config = dict(
    d_model=384,
    head_dim=32,
    qk_norm=True,
    attn_scale=0.319,
    init='normal',
    lr_head=0.00874,
)
MLP neurons of a small language model. Each row is named by its layer, matrix (gate and up: input weights) and neuron, and shows model dimensions 96-351. Each number is 500 + 40 x the weight over its row's rms, rounded and kept within 0 to 999. Numbers have three digits each. A neuron's up and down rows have the sign that makes its largest values positive.
After each neuron's rows, "fires on" lists the tokens most often at its 100 highest values on Wikipedia text that the model never trained on. A number after a token or word is its count.

L4.gate744:505556531532500487512477482534546435480517468542448464460506538474550548499471475495541512555487479460522537508444481480521484546504495514436540469534518588489505529487559514449440503521451561491468565533494555495488512483526541541495439471444523595456489521408547388494552411458487471528535468459450477532568517501516523510586522436527537482509522531522554496523510517518503548477529440452549461502496489522511474474493547438485485489527478561475498521486483508572489503558510515446491437443538426478488487561420483462449505500497506459482566492488447444536487542491530443460392537529515517471537470469607554508552540472487472552565517489495462542517420501541519515473531477457465531545575530513518549481498518642511507578474516518492513505570527534512491583470466495
L4.up744:450493486462456553503489491455448503484518454515481497477469474552471526646455499540501504479486525390502504472440475467482575568505546486476495464415482459553624493514463462490568589539465531476510463522507481472516514460476524478554537460444471580511483485469460539492597527515470436533565432581519508526477538450464499512527517498516487497487472467485409449467487400537532550493539512452522514493449481516496489519529536477525515490511453520483529520528487545493525508526516486492561532400532556367467561523483507455530517391483482547483591488477429576473508480473467489482604491495435439404462500455522564548447538493450509573446528521455519487492449526557534552511522441558519499496487483496485489562460442525513584578521448459496485514469493552518482542523491507
fires on: "of " 21, "on " 9, "ing " 9, "with " 8, "for " 5

L11.gate484:492506572482518568467489459514472522540408466518494456482492546472508509509369497542531478488518398488460470565447501501466540536559562407502449442423467463497487464465505444482458535481516519516575486525508507447446441403478529497456506486544501472493472540539534481467498571484420527549470437504496545466513503409469547498548406476492510495502432506473510432504542416510477477532491558443514552517505476487525519496537435547521515490490522556510480485512530514495485447495505480505526470490493571540459462522503563565471512554524522488502504527466519511537529581543494434415472553469512513485500494551508518464449495540532518455532512486536454495528524537511486523486491512532493529510420444490450436450491457498576480436525520484496613507534580448526537570480523410
L11.up484:505435527495508531541510501550519447492457502497532505454537523503427430566486513611469446519552496485499461443441494569473462431502558517532464510395492519489511550516476565473507497543571474512470523489447526486491477459522550547491492503493492431490548542522515550465538519441474418468595498463529516542480525560458553501507516522464444478461471439431540464497565474538542462541542430476519414550561530480553511519469526427538462429510503576510516465580529495450467465491522496526466541481442479546435531461482459464570584498561492447497523488526497522514595543510478472497573507471502408473608534463483493455510475485537528487520508491502540509520508501415543514490422486491521586490486478474482491524569502493572521511511461518531546511580514502462506537441544507
fires on: "is " 22, "been " 12, "are " 9, "only " 8, "was " 8, "also " 6

L8.gate143:467515438545499445480564440513467519488493516395485544509476470463499506513592477503472476474526498519505497503521464445536512506499496407443510527552526569455534420447521512465528494524518556466548511504519529578576462506424527477479527465504499467502503521496415510490566541462534409458459511472479476505586486472599510540516472586571449503493507496444503500479510534484523460531496468451533515511468430511562447517463458545462426460538448513454442435517487468427537495558498503470476535473474526496493543459556492498464461487590541475508467496560492437544590462531600532494494549426506429540530477487532497506493475514532566577451457501474422458473492473443526521565469500538444545591571492478508507559432468483486496557565530517435567531506498510522530465531426486
L8.up143:465474531478524538540543489520463476516434371502479493503480476476445442464505502552488453481471521584549560408477542498522510469530471447539526556457453540457504501503502513439561513480521480551497476496448487457485461527496519536397453568550430541526496397550554509561464450492468471495530443488502487500504423489549487528456532477522500482535512495528542518570461520510506545531489505556412524454555529502531474515566523521491485566539500496477521467489532499418424516489528533451518481471497469507511460418587467475506465553463544478448510571461449481545459601475489530462457499502512596439554457505562456485483517468514455448458491413492551544457458465539493533516478501494567521583447575544437527559513510442475502509529479548515463518479518564521522468595488511
fires on: "her " 18, "University " 14, "a" 7, "y" 6, "University" 6, "School " 5

L7.gate67:530480485533562536459491521545432543498492464486527449503414539524505428471467570475479509497476509577498477542490462486523532489546501535603489508524478495525503440462474508491469500486436481460505515532514507517555533534546415472450515500429465482543491426459602551499495429450507491573470497541468568475533466419493563507531467567424490522504464454490533605509526477495533475504533427499532482502549490572536497497525531422442442448440571581503513613522514492444453561492471499473529480567464502491505486475464401464541499540499530504450479525491545469527485562501427512481476512502492444412570477494537495416483481569489480458555509545488474475549532562516527455443466571501457539555443518489477466452417465489421503429522530518504555492454539450445459488495465520
L7.up67:496533562565512518427515545528550441536495543517512461499435479521471494505522497427550560470525578540505501552503496491448470568532547458531499561514486511536516504455451432485509518564495490599514427527526477520470501506488484606481478576546474465565502456497537494457444520501546528487509557532465436495553491488406556473525485479523456480457445519553492536486532473445489514466497529567462492427537521534511485498582462481479594479481500512524506416471466542418474521521506480469518469555511433509511395538466485522507401539505519521487438435520517466456517479458529409542491451485528446482547486514569516476503449541498458474465504511497472505520420528467450543471481470527577536578464472470489485543506497475442527503510516511559506473525488552502556574400524558
fires on: "s" 29, "S" 18, "Nintendo " 16, "k" 11, "K" 10, "ins" 4

L7.gate717:594541473469433526495449446481531539524427486444436495459523489543522483491520537505495477518493475433532497465519579517522457454453540500537436510453567470529459514492531485495484471534450493430447452473500483524471498456398458477526516557456472546535548432461473458480531503492560484537505564587511557402465550440440516473499540493549506475522537542505512496526561498525570506511464537516508437476557502523498427382511522459532504471503523583477503523437483546456481515493489506492412505533472447469479538500548523567444578464493491470495581431473470515488452439414517473506413497461553561549508536532461506485539509463542526488498515434497518490502442469528479493514493533536546500514505567506496450571539490489565572503556538445521527580494519500577514440552543532
L7.up717:493492527465509512514437455464542501509526455485470478495532460563504455500534517575507445526484529473507444560465495502487566414526487530464486571475438444553477419543442478528563570502454490486542421451500538500453463506525482530520529506520516556488499493472580518583461488495550473485478503580504535486473520594480501407473506485476473489501498463558537493455471439500520506530539492543486540530457524540481453459477529492534485561538506531464495498620526474507477503521495468492492506443411441461530499542545531524475519514430463499526481508575596499447488519468485495463476438473530436516506513497438505534512496534448475475443558474525386543415596440412531535485443550492517573430475516507475496496525438487510464483554491484514517522503536539494460495545493483
fires on: "is " 17, "\n" 16, "by " 14, "of " 14, "was " 7, "a " 7

L8.gate418:507563518511531518450506612503449524532523498439481536508522493531533448440500536495491540452497522509525531541422465504520409505519529505515481485491485410502445500541450439563570471550499541577491512554503431537495532431534449464455586555475511523489480467483556539460527448537537478559554500577459463533502481562405559553522516483568439524546531530489548491517446510545508500533529555509561428436482459501500484511507525498507522542469478480472444472479524533459534487419484510500571549509537472440491488460439497464474443489488516505545566518519490514492490419476534508456518502520485447472489512499521548485516449474514493495556507568517488489434508501526512523474558513493524515458495477562505401598492411496495541493583575496503554477541406543507564520480495517
L8.up418:549473538514456437524508492459503476490542447500464571562508472531557544607540468489558508461501516501588552446471515487504468577479476491482501474478546454502478430505568537497486473569481505502445510509512494577539570498538458477508505506505498439506544459476516485522539436484464585447523520462472517359425522522515501499499495472563435470500480486522503521560535529522469481504484499366501422510482484504479499476417555499525467530510487483452424452510473478439467538498443511527472459419452510518502495484538510541479513436500445530456586491542530489516477482433549529440493488546514429484522460562479553547506507477463498535566539514450466540517412496485549513510522482496480466521527428491515512449491434528498489498520515509497533548547522501496480484566473491
fires on: "| " 44, "as " 16, "; " 13, ", " 11, "==" 6

L8.gate56:523455531487449590567474516460461521533544447492518491491405502493504441464505481524529470498481523418467535555541509489544486489515501487484515461514497505573524473529613580512509492518552501591496492455531499505512456470492548522426474578476518432491486433459567493412556529492548511503468471430478432564540595537524538535471524520481535462439474520537530508425507443507523463468509469511529543486406530536452519523466495462498495429556508563490529503561543494515464512446489561499502487479501520527546457445506489542497468526456482523441536464516494405431543481471536540498465470540503560526581581476452524415442578525461539453499452464517462499484525488511539546397498439523499455500552488543537527433392468576454548559505444441525478510486503506503498478516547515
L8.up56:538560559481545524445513480555439439516486469468462456523559505500459505492478502515457466508479504512528455451496445458520521497537457426527431474491471535464490552508488518493486446499495551524546547523519519484505543498501470426536589480410497549483478494469534478532487470481503460466499475476520504500564458533458489520548664489506494515503506511429517430543559534489508491466542559439543470504535477526507535527536515500531534560460473464448474444618589459508506514506499524533407521470520518473552572547571493474526465559534570504517520483449469520553502487523471480461545496548563485503453479491505481569494542473493410447510471509445551513550472546537518569482480491480500472593494474462405508472514466455485474553493408552533417538511491529562507538498541478
fires on: "\"" 44, "as " 13, "of " 11, "'" 8, "in " 6, "including " 4

L8.gate830:530448489472472484516469503524524470518505455478537501538533516544551515490573513460527523477502487526474482499455446507586461504477564527494539532531549458504563489532467488479519491540529500446470446504535465542512489481562417530536502438480449446458478498431536471511514521543519556486446493529503450510489486488521464421582483519548550493567494470485525495536459493566442547516509586452457408617501445554506539613511504480451604560560494508476490484508528493484581579492523463445511508565534503538521507468472477478502468550555511451465535551515467489526532552441518500586576511529441469547525493513397550567540502516501567464492488531516468613481486463489534503556489480450618498549432445486457509506480456474528489566480520515426487477505523484555510514448514444
L8.up830:460536530545409416439518517550568501549475513435544529549484510583469454484561442522501519475555509487471524541462487518538446540566511508466586494518557479575508535426519458473509483489483475539489513457507499581556572482438464534510495509522512477474489528503493484511528482497476516450466496420472456480549431523490357519501481487512498466504486523442455492504440510479521547573458486533461457583555515549520580502543547467437448484519537440442518443466515450506511479513478564512572531417487449444562515501509474510519522497479541543480503512500510431421531535412443445482479502483493448525534523470501432507444541497464520547525520475621454495558561561470530528582505425532484467479511470522487403560491471459489498484489487504560456480476560539499457534435492501
fires on: "a " 37, "1 " 24, "each " 11, "an " 9, "that " 8, "one " 4

L7.gate718:552563483511511490466476583517463516541579504504422566533487433518587465524504462471520534492517517500466511554531515453443548537548498504568606502503534532507486500488488458511563552516495489509507461487548466456470549527458474487439562483480515521532490516498549534573502453527437514518571540540514467539453527510507460507475513539456527497537478565505508415503480536526417471566518547523515488490472429424556504505496503509515502530474444486587535453517505445485521479505479516475494540457502470481492509515506466471458418502463506540532560581524480561552594511442477458449539453517473385513457467478513510484586521509483522534448547538381517478510573458486568480491507519532526485478569419529569497490482431449494529488499551583546455519488492532534559521485524464
L7.up718:407465496592471521527575469495464513524497542584497495547508507550537538437436460466527494474462495539475567525477547488491463553477546496477422529537400434502581439536501520461538511524468561483502495548556533526525466454531526548579481539539508527499566508423513474532468491391481462487470557498502451458496585497524582554512452428499457514422536507561539524515550455476537510454448588520491506514487485539514499485496461483537495475506449467549473530552507514484525478442507481474561516503459471445473472572614522503501464474511521411446508471491506501450448494468549445515450502485463497518520462490463470509466501538530532499523528484509516543541464537555499499507600530510467518538438489446508572571494526449536468448423482445481461503531560534577503486540540529
fires on: "| " 33, ", " 23, "; " 13, "(" 7, "of " 6, "was " 4

L12.gate8:487469448425506535495520475505484460603534473562540530580469480530505503555581493486479492499431587462502544523500475477468540522587538537486560439520541546486509537487528477432590479501541418498502513499521513547578529519492508503543579498484492492484518455537534507447523517569436585520481411492541459535574475454505581498489549521388489451458542516475515427548459531513540522473446522489520536512534500520516522517527542505502584504573478525570553514466477461489530464469522488492515498475463547481538552504532511562473489518496524571447509469468502477535477553531588540481500429445495478509563524524511447475534477495521475453483546470536456458536530511492433564484534512488489499504547481480456516497535459531458452510538542552544579511481532457556542517452519528
L12.up8:507458554459520503454524502518513527513571486495525479540525505498496579482526497532518460489517537468484516473472498497456498471493389512517537476509495517427516494484475529528489446524537523478567435547440477495531517464435451502547467488539516508497466485525588552495458517542535435501536447427547494490524492449439399453494554498498542541535555469535522489459567567492511568488482463460522516461470490472433413522552457483525525521501489461447468517567479458567517503460440502444482586534544527536481497488516434489501520541521510417492443561433498507535524629459513534490422534561441487450463490573463505523520479513479469498513458503505458550526519488557425471503520519452476466522430505506464508446556502504499497484600466492496477492501566491512562517493507541
fires on: "de " 24, "\"" 12, "De " 7, "-" 7, "'" 6

L8.gate356:540458505532533445578520484466465521474423503468516550485525520456537458491552521449496494466501513525493499540432534561508441548521545503482540536464493544526456433502528514535461486450479569482466478514499427474514496511473470471462494539548532453482506510524550398473457506469520595563520444470540495494517505466499449478529451567409451553412529449465540435497500519501467533531492502534502534476566548490423418552478515515459559480507528466538504532522477573514531472513498519491512575503479455485497407454495595516482518478455469543458505456574523613515451523547469397540476526499502449502510557514435506539598499498485494594525528550516531499512603521467557530526425466461482527536537512507510517520487511490454571550493483466494489573537557514516423478530515549
L8.up356:506552516515469536473438503476491489504548483457545458593550550495526567476495497461438498519487537505550538533400507455511504475470513539537530462505520474478423512438432462516498476488480443501463549488415480494451518458537507480498453467533485441441513537503566567476523475534476525473503469490429491428484598471454543479517450494577487543486471527512455486550463525468470439457496488552568538450503496551484603524481431518482501479616550475496451491441482485571477467538487462534515527492489467556536393445535530547507550496472518516451513459527458550581505522443510435493562451521473387528480519529453531538507459503474461593446570477467497465550486501465526548543452537433510517454552507476468502516478548492555467486558534470554525483588495500498485464499503469
fires on: "as " 26, "Co" 10, "Non" 6, "for " 5, "to " 5, "–" 5

L8.gate497:573507449548451531529476485488464493457464459540576494477525498524518475409495497489438507493448505544561472611491583465465514446579463509515536482407496426527502502484511513460488529466573482479537488507538452518473603511438508480492507464508572460465548520467574469497495503479499553469545422551567468563440465552451566468456492493523532537492506533545476485479506547524426556495478520542434477503453418507501438493569454548508575527573487495460476542488480459481513505512521572465487487488540517416520428467434583439517545491430479498475541462509510471515510444524561504523542540500506537531508531547505471550519476497553469531474533452463503518410495463498510532522496636510530571469525491543445521556526528531541478492469476570496465510535484542455509499454527480
L8.up497:520514498467511470487455536464485514475524458508446525551471502464510517551572495439523470460513501478614524579519516568513388553472500560514579562511467480475549519517474510491448421474468462460476468552504531551509492499524480471550528472513480525469557522513520514519504456494545599467509479574507498487517501459464514539536471521523519513494541499472490475423461527519552500488581553491531464496537481571559530474494477496480487487532529493466479491578542458536499529532563489584421534532479478508524519461463530504492475508458455513489498414547563476468440444502524578471521544512567451518547455462530515516484461428440544529444513476521504508507454466470552594536504483478492507544533466546403507491566442460471582475474583469567534454502511482469538425440451473
fires on: "as " 47, "/ " 11, ". " 9, ": " 7, "0 " 5, "| " 5

L7.gate595:517531578493461440541465536640516557464560499490502551491555443460448391443564490578530518537484500567526458541487491547478549440519563437452508510571481500492484489506483527517517475511520543490507544497491500482514492464436527443564475501452542457430422511584541540504575482487466425470579467474462497455515515462444526523438574497506545552479518437526533444500538477531522485507437492517563436399539416525499518528480541465474486549556522527445529491423487596528482462447471602506489467479460502441512514514474434485489511521473441484457562522444473489492479418544528482553486558511535561510511507526451532537479551544551439511480460482488543538458512494450381451463459447444525503494514478519503573510468497466474498460569534423498547550488569496491514504504474491
L7.up595:465512471497480534530415502527500557460518486498492521542466560489518426425499526546510431519558558464479516513548463496516468484529451488567472579503390549457447505480502488470479508499515456500512462423463523480457493517462467454568522505488515489476413510518575526468540531562513518558479503517566502502551506458488529530533536531543510462521559438500471404485553492502518549516520486536490559487486493521512434551515467493425544441450396445505471499481484558443543456533537558522553503500540494513500559500436449492430533498437503516521536471592510499512513471540464570524497500530429475501445515464509499574416501504515509533592539459465543493532482536481522503472552526522411530449466508505475487464496492407509539508501499516551505447469485533535486573518547484
fires on: "f" 32, "sp" 7, "′" 6, "compl" 5, "cl" 5

L7.gate780:517520520475478459513465449549425556552500520492507531565515446471529484461515567549501492475539569501392466539490593486502479522493522517524447485498542483445446465495544468521420487428551511405480492535513521556572495474485437527418483545475399555445486434512518482572575492458455518441495514571535542521459559549531430517478525491432502508444549505509430515527537458493478509555570490481522494455459524460508501499421483481516455492478537508577436475453450474491526514542421450450484521487450509469435446514495490515434490472475518483534485530483491490517594533518359483501524536475524427528532572495520511432477528436555498512516494521452449502515517448555484573507469501408571546439503480514493479549401431528437508517500462515448524465426511524479544469494486484
L7.up780:555404500487566511499522469439505503479481498464476470466555450525494528447521528440498535506368491531555507509471538438482501493508482501555564505463480447548481535520480449474525541497440477547502523481588456480528563520495465499493486442552548448429540561530604518534559490505529465509505474426408485482526506491492512504550502568501478500502506530429450553435515529525466477465535525530484449518488507540544479526498492503558487511486482514602535542556556517563533487471553502525470490490449481511476440437405531540492571540506502521425627498456502562516442472483444492477509526471469507449459521464537507599434544513489474491493581496470524483508487539503439482499482538458489574444525467438515461528525527470546451476534534547490481421483528510555542525518515541
fires on: "to " 14, "it " 11, "have " 9, "as " 9, "may " 8, "this " 8

L12.gate844:499428524495517438571502535445467440500494473525455557548467521489484494554480498510516481423488571457497565501483472511493530460447499539510561482559522480489512553493552499489533497524536500521398414512516512501470466474448443511480506464564531486567482501502555453550475461567468553487490522462431479477465497422521499504557506490551535493524414511471499470558561446452448467534578505519463505497490576501474500454466541535531480414515578525385483507533483469416544523489477550453474524493515563486493470499522452521522537469539422432523498533447517490564460489521517488491482441503506491522547538453480543517509479525514442537536463472600507514475479522478524602502482491536558565606498520534426526467494487524571490495513572424478502471498476509439552518463491469
L12.up844:533502438514481539502477477477531480469503551498516507533502498460524477505454406505491537577553538493511463528520471551483446510535461502505485502574522516547513463427505463537588564482534458447507471486523485539509484485436492557618482460480520584480520472511498496540479539532511508524527474494470513544481558493506548441444601478417457540523494545472503508480540487385516528511526551468517595538438427490435518547518467463451561484459492443634520484512542450491532479494478476442495518417491510520435447516539566463508441466483554486473490534508545472538495525477511371423447515539546532486492496511484484548492491504538497581490530516480498520458528442427523505436495505487501487530500504523475456540518499571521483573495526570518542494451497543514492468460480579
fires on: "L" 23, "I" 17, "E" 12, ". " 12, "A" 6, "." 5

L11.gate979:511507586504497468478520573595510549503384495475425478523502498548578441437511528484518475573504480496517487538518501548504492458461528523535499548550517470478488417462448477523512593496439485532488514510492517486504490465485480548504520522445458501471559509536576581497455536594487485497539422471472478529501491562503513504467505483495457503508467545532506491545580598500489507548561511454496540470566563485600492471467546402470442531549475545537522479463552562485532479484493488423494526622469486435500510505461512509508467513523508489521480544443445489493552520507534556441531447457496505488486556515444504549505458506535529485563537536455461511476465538525490466459541530428516532451461550519503481495506530456525513425470412492515562421518477496558528429507439505
L11.up979:499449559480466553529502395524536484490428471555448488489575461481454394531511537463439523472514403483591478487551466459542463465498552466488447505570474509464531469535534491508533546540507439544437487506512490477434541511434488541497545548503590493420460467479502478477527508461532533500478489517477528477518521412515440571537488483475503509527431519470464423476528442508487567535546533514519577483530539536541494496515450467539519522508494507607417464531568566434522600579546512462447452481511493469425515495461495519481467449502536530466489450520546405493539496477502524535507513589544489501491550515500480471513465478441484494584519547455594499510530528447588509461457516539380429483497533488525465549534514483488492541507461490519501469496523511485470515530460485
fires on: "f" 44, "sp" 13, "F" 9

L12.gate419:491509501474547533510525474502500529460484495533492528512476413513439399548481500470486482480438476518538492558403446511476521477486480468504556511535578513505515484456556498471482535515595515496434421492584505535485440453511483591569546503520475499587486583445562541460448510530589579463493450503504480516496470549488501441516562550491477491526531462432485502568576494480517489544575477534468469553467492533507537496464522554542452477498507479499526451493541513546536498512541457486471514516432486473485470508468499467533445527540462490514410524484510559458466484484486455574475496491537505467464502499460492511547501526483534446552529473546517447511460513520434528508525506495472509496544548495479505493546459525594530526478578479486554516543465572526469538560444550
L12.up419:453498476540467464507485502507519474502466479531471589463540548520417515481520452464508521545582521474557546503495461546499511496474417494506473476572536502595582477414548530518460525474575527510494418492510496465575461476514470508424487539539416521531512588553551500530493537521528585446540465471459488467488456496518492479483479533513478521505522581544477493480457530455425500484482504493460527476506466472528535463442528486505524499535459538506483431532626481433476425494464505487519504486457506498524446435471473492445471516491534435460529457460512561452453494518499486502540521462490506469474492468469508490539563467534476473454522508491508433495445558498450520480470482427525559533452479418518521544540523486486568505472544482504562501506492435422522469465594583
fires on: "E" 39, "A" 16, "ro" 9, "I" 5, "tro" 4

L4.gate729:469490542492560455493527523411585473552496483525382441484433522526554485474510505489552554524456484456605528562505504500521503481401513516490448532547510515578598456479552522521485495522474495549485434487478510469474557573482522499502502447555497443519517494501570457482505433471605489459500418608476559555527491572477467474544525440532487492402449522560531484495474431503515494474505490486449506532442558527459439466465479544471461509494495522494454474487476591467517451548561538551424532461542525432491549466480491563460540501509529483505506462499498532460512494446517541545492572503535425487507503486465553455493458438460550500485503483521455553444535421515451468519501545468555469390503521544559503523503493457476503502528458537438532488493509527533426478499547559
L4.up729:507519392542562522506499483471549485542470457534474496467523517528525520465507533479484502428502512569557490551581560548452524463504547438500401499476555489500555488458583496492431461541551517508532541462468496480467541489447539495533562488491490507466496526540530505499511497533548552477529502496511520484486433472570480552550467495503423472486502574509528458563537434538457424436536535452501558528534519547524487526458471501520517543505524482498470363484511549455468465470485570495358657526550464516541460495472536466482502491508517509480517593513498503562536518478457563514459530542568462434488533464421510561502491515467538533495457570523436520464495423515523503522512575377594485532458410549449534543542496540462469504533517558493505504478503450516488541487571477
fires on: "Al" 66, "Bur" 14, "al" 8, "Cas" 5

L13.gate420:522522443473503480514479573598521458531483542526525436521465469478531488514500551529508474468462594476493565445414528525554614514539416447434495510490512457475514436451526498464472377514551497531501515477452559515519484464524488507457477550484453516514506544530494516529498513545482555555507510456512507467453433485522536438476445508541479491543519583531462468560504503553510441548534543491537549552511531491418546578491468474418472442486461505480459455508584561470540519567464498437518503521550458485491457480571497503520554525553484516485505471492522488495501492463561500555541487523507518487474435539463531479543502517498492531570545444472448559510580512482513483498477455438504480509427487501500490427548516471459505497508432525520462537553515552479526536440502520
L13.up420:513551487493492474438480452513517456470401556456542471533552519504477493470541497519525518473543422511479485530507490470552489550420454515441534575492468500469527521450503487552517514562550495488493519497557525492491507498477481547571439462537550592498492551501458478546443479454512492417466434493468472483495425513445413512493562484446546528540499490527475420537529549591449528559471485479567463473428449447523410585599536471506561535484507489458502572547562465514559541509571519526502548510536524489513513510473469536434463493501556509467541535407485519491456546506598580458569475434484513471484551530562510462490532569446567503456444507473434447521445545552570508432528488455455469507504482562524445497480541494508484470449497523448470437460585475477476462515439481
fires on: "'" 57, "an " 4

L8.gate347:455520512540462516570509486543469449550519519530435509476476494473495544507514516452479483460512503490501444574601531498491478526526531468550523501507464485399551542496457524616498498442472527533524519431547568523509538563466504478569524522495511493557464465425433431507529504489506432560538546575494497550552523467485475517477496459467504549487497533501497425469479471564475519502522469490518500497433531477474504515466566597444452527514425475541535524466455545515516514449488528492471519511496437447535422472499490473459449531526480483557533519449526465477414482483541483531475515465415475526465510563539502475499499518418459479510592489466468478480452518514560470482438451489444423445520513467471450533427434558494475456533470549517504462551462467529484541492508542
L8.up347:466579445579477540502479528498510500454595509546501486451482476432533555543488463460550502454532464477456467509536551508555510556535493506446463469583541445505575509539379501577502533516514539496501456500483436468455514470524521494569508425461487498501475552546439493529516446427472469555452567544516469478492495477506525571492478534447477516501511538531406495453547491493492502454534451488532490554490471550531472477537475542490492510517536425590504543521454528501653534543486427502507455505502486469420481433455491477483572477467451524492474457557514495521471510455421520447544476493445480485452520563454576574531483566433498518507453439476546473538487464511574467504544499475503509492491506546490506494493489476441515516520505513477415466492522519534480603534482521
fires on: "on " 37, "of " 23, "for " 5, "On " 4

L13.gate654:482519580468488503477567503496554541532533569497539533473465494520442497489461456514489575479526482449538519482602543518468464511508569476502473544443490493570466415429437451489437539502448450442496511466467505540497488495487511507467487467445543466478483502559494548496496493515493505484493503457484460448534561503491474516574542489549563491535443520477535520524447503462526494538542500512501498445516528498571447552515577443536525556547504454526481543479455479487446495430497528497475543528416454456439517477468466437511492567517554531497568540488497475526473491556516571566451514510507513507571473513551526548475593523509497521577472499495454528488475515557474491455437499516495478600552469512471500553507507447502476525538463520492487471471529516490479456527526512
L13.up654:572520503514418533519433502517540521498497449484594475545506461464467502507456517472515496577572523466529512485473483543457493512493508512526497511520484573489509500485526478543489516455422466536489487478513508504441468495481493559524404535553537489562499459508540525433533471503457507472536475526441511501528440499451514394502521487504532522489539531478480445538578447507557511454614474488532465490427464487483484502482472472428520492516472574432503510518530503425499537476484515518496437524463488529505543459521516579516460539480524501522552525546473498497520468378533489495542456502477525485589469575511528470364470573516500501432495545507558471552511499447462503565519499515500472561420587535550501495484552512459541413460420506553549481495460522488514487443465531
fires on: "h" 20, "H" 19, "s" 8, "N" 7, "." 7, "S" 5

L8.gate207:457506525539508483485416515539450562488509503506469493463510508568540499457471504436535570471452431531476489610518451494595477550476559546512446474540535503482533536505501552533544454484508544442483480556516530502452459529551497447598500507551440513453531487459486448511435466545490523551426535508469514477579515452481524512546470512456555517503447505512449424546513442464553488554550542498509490548487536452493498498509481504501549503530510554473543475471526543453463536556522483562450459566532547461520429498534529599496524551487474456590566524537523494544513485475551492519389504492548538475487585455484477445550472594501543528514556516460495502485433495455485486496460485512530497502510532527493539558520545462446542448558469557428494531475495472479482516501495522
L8.up207:515503524523462483507518485540485519468502512468452524465543542547492517424541434549440525480491509541478499516417514488477481555548512530532444481495461500558497527517533554491470544500485493490544440474456494483505529585464516497416483517506533533454522478491487543574519494509474502501514551557433529519470500540487498489537496483456516561521485519453490463456429442480542455467488548550538481464394418484489448521509490478603528505416512541588497493543497511584418525532448543527449416504513500534494518485446410480529472499441457433476480466488546483553530490453504511570404537534523501515467574461483553434427472477475486498489526416555515542545534418504504567499485487502516579495552428469515458495472481521503511496491462587545486518589516423475507452396496537
fires on: "was " 19, "and " 16, ", " 15, "is " 15, "- " 8

L13.gate633:567486470529508529452422500529468478547503482435537466517514546551501533506529486472485511598557512411568431507489503505498464498566473548530451449481505491487461450476493508499502549544452551467469496524520532561563457520528478477462497484450498505480509472486529575482521473458430569480463497527514465502511468500427462509460438484520449544566428486481550525500482464461506522476505510442545481526406546453477552421455476467533453462518423448494442479515489401501567498456506457551463558450592432531488474539511541561563557460484593532446490481467525543517472506460456533531508515453490529504519491519522536455542542437493464478473487533492533487493567436518540523523430513476493428513487560567426560516512510566537539508532500500603521505469480545453524506495477484
L13.up633:541477475460517487472427477544492546531450545455508467483465432522425498485474485495442498488497515516463551467520480566471508486466440558500498497489478501493476464497505488494508463511438529441478453458498522579552502411593542478527363529500483469490469526565499489446430517459442542568509511503529529486508494513491494491519433522524504548547544568522510458491464467509517574442424483443534526604449562477464539447518528454462487543520466563507480462543457404521567484476464592488507536473526499505550490573506530516520512526480447536477503478545426522492472510550488513482484489525535495504539517444419533463553518498580546599485477521481538498491477460531515490521460452508554562515511490515519532471459536512429468527495455468547496479507494464497542517535459503
fires on: "| " 75, "+" 9, "(" 5

L5.gate932:620487493483507512482465478538488587508511503484567538516465499464538458498472494616557442552484492516494482469484504543498467573541461620543476535439467489442505486431531437471515445481539457462434511434494441483477561494545507465514484522518499489465536515497429503485471461528559530499437456504495534420565494481466489540507464445543478474552506527462490513555530496450469486546550514484455505487540418510534536493508500480472481529561573536540508496493626571446519485516581477554467437480519581430520480565581489516488521513465525490479520553484551529493461391496487476511499490483497508497593509486463483539545463506471453432469450514501486532601535511472482495424523495522528500533497497459515419463521480502534580442514480498450530549543476468509559473520513492
L5.up932:533487543429475429516504557534526527521454522512528484484509482510471497518512509572549513486437496481475519495457482530594454513565533486500522534542507469433477420499508557514516495444458524558486510468560547485526476415513539420426455461554522443471476506517506469503524519387481476479487478522490464481458468436528587493489494450553423514423490425490477446448509479485489549446494539526447492546538494492416545494410536474518511442478505557563477500623599518528453471510604497413450489486485466462410500497486527495553511489498576483460515569368502522486524529544476409424494504545511467475487491460507497517547510462567505521577516588536539543552468516495438523423494502491526570523589443505541508498528502474508537458485507477455424478560496466478562498511466499
fires on: "\"" 54, "only " 4

L5.gate892:527426519490481485500531446500499455526530506498466513467480515531451504435482506431500522481447481564436567484524534462405524541412512493508527529462413459520555537490492423512441525508551492473512529486498469538544555526578460452488473455475446503554508474480536513498494534475458548516449529465542526540486422558562554524469526520470450474515522446486535495464505571551461458561484448547455468503565502512552431494541507473471457522496522566505544497463497579520523465492454518472548523491478554524489527495516525448562493493492562524506488513450480534496479520512492481511464554455603553561511400472555569509462523459535486525533452477456515496546560492532517514496476514508449511507438453560534456500528485392516485537564426490459550438539594550471505508477522562
L5.up892:491487458488464545506587533557488503507476494475539502492540473540516463574527489496503504556465529455479465537504482472522454450527504452500517508456524523522517455553506477532446473531588500402487508445523495522532472456546402483498467438571452541447418466505464476489436514503517547501545472542495539455441506488509520486513530470409442502448458501484442561510467521509564448420551448466417477510486523514539409484456419514504454518517548493454532558518382516439521479485501474527517471513525521532389489494474472547493560542542468490485593556450525539465524555598512487442388502528551524566520559503557509534516526539490491475501518492507579529510450479493478505499513507503460507462534524471428532525391502493453548476487494492591497418542496489547539514584475507
fires on: "l" 17, "er" 12, "r" 11, "ber" 10, "p" 10, "el" 7